{"n_head": 6, "norm": "layernorm", "optimizer": "muon_variant", "decay_fraction": 0.581, "steps": 5789, "dataset": "wikipedia_en"}
MLP neurons of a small language model. Each row is named by its layer, matrix (up: input weights) and neuron, and shows model dimensions 0-191. Each number is 128 + 32 x the weight over its row's rms, rounded and kept within 0 to 255. Numbers have three digits each.
Before each neuron's rows, "fires after" lists the tokens most often just before its 100 highest values on Wikipedia text that the model never trained on.

fires after: "9", "el", " Br", "l", "al", "v"
L5.up40:155143177154169131130089133182142171147095111121102186168165188148136114136108114161160078187166146166132108131107120125074100163171175110124111120111083113154124123088126088124123097131174140177167110095137096119159121146130108162123131113139125176094138113130095125107119123146149070153157120141129144181158068097169106073146172111128166090118202116169171112135142111093086140115121169104095192135096099086155114086158106175204085052193157069102136122099144112125144185074114099135120092107123171094075189113093127099119101115075152128094135116080087178110153206142171085139

fires after: "0", "9", " R"
L11.up69:101172117108109121115124181139102139114061116120149190108091144173087133145082160069104099173162126131123170110182155097128114166131170146142206126137102124096104114145152118097156163058109144132066111096152210086149136100147114124101148097126151145074200120142098175105047128174095090080107174180174116139200106205059143074164159078135168056183140106111133102101108067133109135147149137157121101123124094131110141124101128106120104131104117106140137115154145142167182156139075054118137144088140133125099137093173108104170125186135131143106136169135127125106130162157101130130

fires after: " in", "A", " A", " to", " a", " the"
L5.up445:131149155129106161162169149106073109103102087133142106168156138134146095196123156128078112197101137098094107107148129121101150114112109139107097113166137113148152161159118094083074146110124101098121152147087099114171101142181102160089170078113156111137130166146085119165174079125142101127161109184082158095195118159088114154077126135181155171090145140142154081133102111164096154103090173153134199109155117156084149083127141150179085129147084090125160093177100151128116138084126201131217145125096098136086143132071150182166094138162077095100116135119123094091160142234093144123

fires after: " A", "A", " a", " the"
L4.up457:120114104180126147124100134079088112159132141119192187171088127130076084148132132147086067155124148115170128159109098137154172146141142164172151152190116123156109121167166113098079109095081100093166123152130148153093126103173136112109129116128157115103080187123110093084134137039107135156129142134135127144162117159125082176036194095152068130073135095087088143103191120110152121149149164073110135169133140142112131100144100175125143152157107135130151196165114133139139207110140117109204103100113098139117144100112190132077105113150086120084138158173170140065117092189080142092

fires after: " A", " N", " V", " R", " to", " T"
L5.up271:179122162135167124186137161121165113104065123111123129148114160145167137159154125072110123148130142055151123114089179130143153155141135167122118086201097134106161193118124113100193157075189086157169108183107086176135073150116131139162139103218117111124126147098110116131138123136109162084072128150136122045137115057095084155107097112139084088132156140118142044121114106167157130080051136208194143142106132104153140116103150119176168132108123079070139167169122113101148146130117125166102105166156143149097108155056105150123144109143126108138127173133134142122132142095057132103

fires after: "ap", "er", " Mar", "ar", "res"
L7.up368:120145123136110103133106140172174125121095097111055127127084107136068076119109129107131122184077124120154147120149145109128107213161098149148097143131124144120149147107175078158045096135129110172121168127145127128155156119167166143083153099171085186136134145108160113146100159142104122121103149092108161170147171111128148077080101125137146124120068146091113223102207133123134201142111180128155131068086127116122087144090140090111092116033071093084124148155123160169179111121111107121088135125105100111123169133184117145126167120105142182163138163069071108113112106165055141085

fires after: " R", " d", " C", " D", "D"
L9.up597:156114175068078128137115135093184162185168120116112138148120103114106146163104193085156167130146079213134191087106085163108147066121145143102163099114159109137115115085116131095167125119102127088165093097186119165133178088081089142110080062143123145079112167110069122167140133082096124161055107168165079178060105127108144138140158114129151082151171099166139169106123138081152118141101107146156170141083139120135109151109130142111142129115109098151127084103108128146126100159149099139148132157106157125085153172178131123174151179190142110158157147139058159123118080154125102222

fires after: " G", "eb", " C", " B", " P"
L5.up169:121154123161109134081096090117126061122072086104156122175089139164123086143132136146143203091121114125113123127134088145103123188114140103142090122163097066159156155173144154068135105076123137136151154120181070175116092162084124122131113138117099102105131108111099105145122142125128202126135139127203123136166105120105119184108167132100149074118175119135118153154088175169141088118067145178141123202084144119147170111086143132082172120178127120080151173231124125072149124069041162121180110153161137125122142080078081144106166111121130161170146164163136082139164112162147141136

fires after: " H", " A", "A", " Y", "H"
L4.up352:128164105115104107122109096118137122105046140133133140173097115111174110111174199116121107114143143125113094066104159146180107068191132144142129187140133098144156073159104139095112114150155146176105105143192056181143097187103110173103127113090167093111117148155200102153126167036172131141117109134141090038151106115120098156175112177111157164164132130114131097118084122084175118114132121082117129138118083170115087114171108168112127129114131146129103084084144108090144190159149135092143107155095110073128141194138169188070138137134151101117148168145075115111149118134090159197

fires after: "0", " to", " for"
L9.up595:106163168087078163172092128078127183091107127085112162131100150121080183147077141106139105134146152117131129127164141124143037106122119155048118146157098188115173073112131146106131154122109159084148112146096144145160108112179130172069151153117062148143129084163107167125121163132134137114121177091213160082178175136076153091132141115134140099119182091120116092187115093128106125098098161150183140061122155187119112114137064086126098129098144111179133132145145109158159155144123132100106115126105148145142138125115148101133123130128127092074171174251059146103078142116130125146

fires after: "0", " G", "at", "g", " to", " in"
L9.up239:101119092133115111152186108162125069097107185170180145163114108057105116171167165100134081151102131105064170194142129095120102124118140154120096103101102133112152121131152145098115125113114130180063083114088131146151075130122116104136134084132101100104157162176105103196121093137122121124141094140125135114193180168078113124076093171129110155136112185135116110148116055088161116077107126205123125172137152147172137102115157128133119129102120134119133160206110086121122139115101122071108101093089086068089140148120176087123106135135182250139179174129144156092115182156145137145

fires after: "9", "our", "0", "c", "um", "el"
L7.up146:119129087136185171123142160125126132107135106104132088164170183109129150120111138118130165170183102125105159149025164066106080130145202223111070104114095146144183124106151145142026160129136141107180117140171093139078169122122115051129103111108153098140155141125137121109142153092102119109171132111142068140147125102156161108140132069136114116117174128110145141143129185099124106140128188120177157125085105117146098119110111108124093126201087138118078107061148173195118134100142139142091123131137076123107181142115225121111143079121162107138120098110124148111163134099100169180

fires after: " P", " R", "P", " p", " B", " V"
L8.up500:121111092126108130100082160121187131148090108122153154176138154139098152128128110094153123173116100107144135154100116119168114116114126143088144107216141148155129130123098135097108062087094158143123157138159107138132103172123109171066145106202153080168101121162042125075102111134116170115101119157153120160142132157137113135101153136183164056134154131144196145144145131105074095100084161170175084152173123150107108101064086112132186168128147112126182116152137129137137071108106071191137055129221169146121179155103096106091079155158128132150156099189108103170136138082155175102

fires after: "9", "um", "0", "ol", " Col", "1"
L5.up545:142139100146136182117112116152124106136110068101136109150156146080108097090116053108172142161182062152127108151096183082120128133129133149119134109066128090206110162158123141117091137101149109128101122134136139143167129125099085116127067135159143107115131169171141166131108110100156124091108103102141141142188156110108125171188158126088178137074156054119131119174073164180130164104167230118113084170133112137116108176140154134101104147125139161084107157135115146095124190100088148118130139118156111114166200109137119131075046109113145121093115069205104136187161198119181131110

fires after: " M", " A", "ar", " Mar", " Bar"
L6.up618:133174197164110057092135135128107149121132165167165107184065142077103118126139105131122079099099134074119165138123134147128115153121118056135123128141091067110120157144167094117096152196130156172199131118136100133149105144140147084090107154162092187152165144121137081208162183136119116153097137130107081120126134110126193170120105086154113139110134115075113160114098067072152089139127144124168119113084112121085136100222113067180193196092163110152133124084088146198129132132142136137148122081129169088122173116164099113135136145127132176171167137131131087073124100136083127118

fires after: "o", " re", "le", " he", " He", "e"
L7.up594:138065214125036065127139095102143200107150090153083093150106094172190149091123147144118129163145091192144154186103123129149098098165121131165091133165127110147088110138123118095067097134161155107130180106165158176153145122149145163152140081082146128099144170135133158098132096105134135123102125178097138096071142159125182145105122078137108075112109195129094124151165156105134134131114080139138165085108110179138089162148135155121208183163054112125086133108176079155113132102132129145100144145168128139087132109080055138172109107150147114184135121177115131144172110093096157141

fires after: " D", " d", " B", " ind", " T"
L7.up34:132161141115126079148128190107145174090071112133119162136131162105129153160129070124103158121143094173114149101114111142110152125110112178097135111096115154109190063077097194189156154134119097126140128137098169146152152100185147192093150101135153193112140121094116101145144149050073077147094120124141065131105171109119106141126126149118088072078099142104117091162099148056154093163142157176114146150135164118134156152144097104143148140079091126138175126146117158195075061173127104116118064119119140125087127123168079132145146169185156084146225165123170185125141112134101169146

fires after: "s", " m", "m", "iss", " y", " kn"
L4.up143:136134128126149077167149124136122168199099124069169126141113090113171168148093068103112118122153172140153140106119134118123109191134173151135105116146159112113180111128127053116097139146121101125108133135143119175119114150124167164110116174135127096076148109168106151123153099069108096100168063119140090104121129127151136181114118131109184158160150130127119141073083134131104157093097179146142113147132121117167035110155129183101193190108124139074086146210119093065163140118103146156076087092150107050122121102116146080109153176189108127078161141071220114176134171095127106137

fires after: " m", "ic", "ar", " Mar", "c", "ol"
L6.up614:188103156140114110139139134158103137142174145126073149167148118199089086079104087078147111175078110084105135138072188126099148121109151164170097108127097180101118146105142167154132131113108093141173155149139152147135103097142139130131130114101127127160119171100090081160092119164133179103111113057172141161145175091110129159137105123167080198145102143119136118106095124116135161145143131128175175097129123157105154138193159055147164126077092159187144104114100135083189089102068114140056165106148175110099200090158108105153161109097102134125201065107111137136150070172100119077

fires after: " S", " s", " t", " |"
L7.up568:158118119154157151096115140122121149113095155155118128127143090116126144071171157132184143131110180102060146100126078139189128065104150155112154062143127103083153113110115178148111120129109119066138123077090135152139148142111120098093113078178103142196095130066109051142121103094143176111164116119129162123115153096169158078129130164076192118096151135104153144096146124178106155157095202119123098153102116186097086122073150138123177115097118102195084133118146136128112157155200157170125101083186130190142108086092119168103128119110096164188059143112104062092113147121075115151

fires after: " |", " P", "|", " D", " R", " Te"
L11.up294:130121128098094070067128142116161139144091061085161117157071154188125154104112151097165084137084125114085087116202169133122129099135079102133107170185137154124195160100083131100127115182101237186101143138167184160090127175088101138085124124166086141161146101111042116097157116126108139129101136125124112127128092136121108122152138165156123112146106087088130137196083131106107175138030140121133144131118103156141154116153110183091139190137118179158091147163155124087080133135134140140127112126104090127068187172129093117083134152123140141159145155143120195128114143137085110163

fires after: " c", " l", " t", " T", "at", " s"
L4.up68:179133135157134117165143081139072127104122090180194163097122092056151133159160133129124147095109106128070130104116172107139102121225107150138182108108122144152132101139172118164142059124124123099089164059124126144191125149125149119100153081145140189132193134065138067075115104141107168070076100141119127182131166155096114138150118155090179137113180182095166154156132140043096092121126163146122123154135099150090146147093116130164133179052131107096088162064134110168118098158163102110141191094189096155101155122132110173112110106129124122139100132162135106106168086105131118111

fires after: " A", "u", " ", "g", " the", "os"
L4.up223:165100088141128071173122129135103116181077150140084088176118072130102130184094131095070133167097169122095104097139152175100133134109136089141128069167111092160116086125150084126119132142116145128155100124132096151108146109127118142127128179136131165179101187127143094137181168141116122100110113091099058141223188101104186129153098127128161150107186101135137148069144151142111131111136147082151099140122120075142127134124176131196149091095121122197072061143101139124146154089114176186150125126131171117070179079093112135121093135201109111111144158192121097087155144089066079122

fires after: "ver", "a", "u", " one", "e", " re"
L8.up266:147126136144173105097100096089107189083060131126110167129115131101132103119109157126086092135114132152191149205083079183108103064133156127146103134129171097115092166065100108100125141137155118075151158154144203090149078158091204116133102132129146118149175143147110201104116079118103156155201160126144181115123126130104106148143126111205166114114156178081129149141154113134101153149179158133114112148148119115149067181149140102123136157117095092177132150092108104115127119115182074119106156058160139105109140144111132087121174128137135158125177138116150129024150096073074115082

fires after: " m", " R", " P", " g", " p"
L9.up443:134145092145159127096135124085118077149170108071128143125182103139122128165172066128111036128127101134108123163119091143143145170164152136126169131184138050144154100090132119119155081130040169167119203087126184123142163166117124163118144110158094092127134144148101142153127096186067141137121137131115153086160113155065122119143104104129162106097134095106115126145117195090099115047090144123067075100148106121125135116111183102128202128106084137111158125234141109093138131140083185112128130137214147158138159118170105096150131159155146190148153117117130137166088141146128151155

fires after: " E", " A", " S", " U", "A", "ou"
L5.up468:137141163168095113149116126090149138096047124111126157159152136114110093131110112141151101208079108089145178127162198144108199109166123106117094176072155152103097103160138143094138147133118167139098100097131156107132085139139126154158096092121164116079115188139186135130179100086120141152122137083109132111150071145115154129146120088043133164093156080076111117119112152084102145140122152176108119137093127122077099105055135108075150128115184087117146105105096134143088178128198093115124130098118153164140178099134113198130156138114173129097072219140129108111110181195130098193

fires after: " m", "m", "im", " w", "v", " ev"
L7.up383:173067173104134134110141205108081146128128193103121145123132100113137142121152092192116096105155179117172125219116133044141071149187131145090115126084117173092105161158114071107098146103106078139134098112194137103119145117112158145072172147093138135136144120122156184156108099096168097148137138103151064120086122124142099153118083121097158157116110131133129136117043187133108126085104127089170155163135124209126165144093102150109132125091116131106127134105098152115149141081148116205131123119149146093117157049144128061144116195063134152147155114134145086116158114105169151071

fires after: " /", "0", " t", "3", "5", " T"
L9.up518:105110092141149139148144131106143148157086123132135078104135116145172095193102091161120156106127099158090107106094076114096069166108120108168118082207134078157099174119081192149179134120124153177104176117146129142130143155106161105151072128161099161111194161118114055121120087106136125190060142167133123176137130086144116160105171114121157053132150096104129186145098106131113155103108152171089095125115099113157097132049099105186193161078060113120109142088155146125137117087136126069133170134105137152081134150194142117188098146124130126145152139147171135053142087123137156084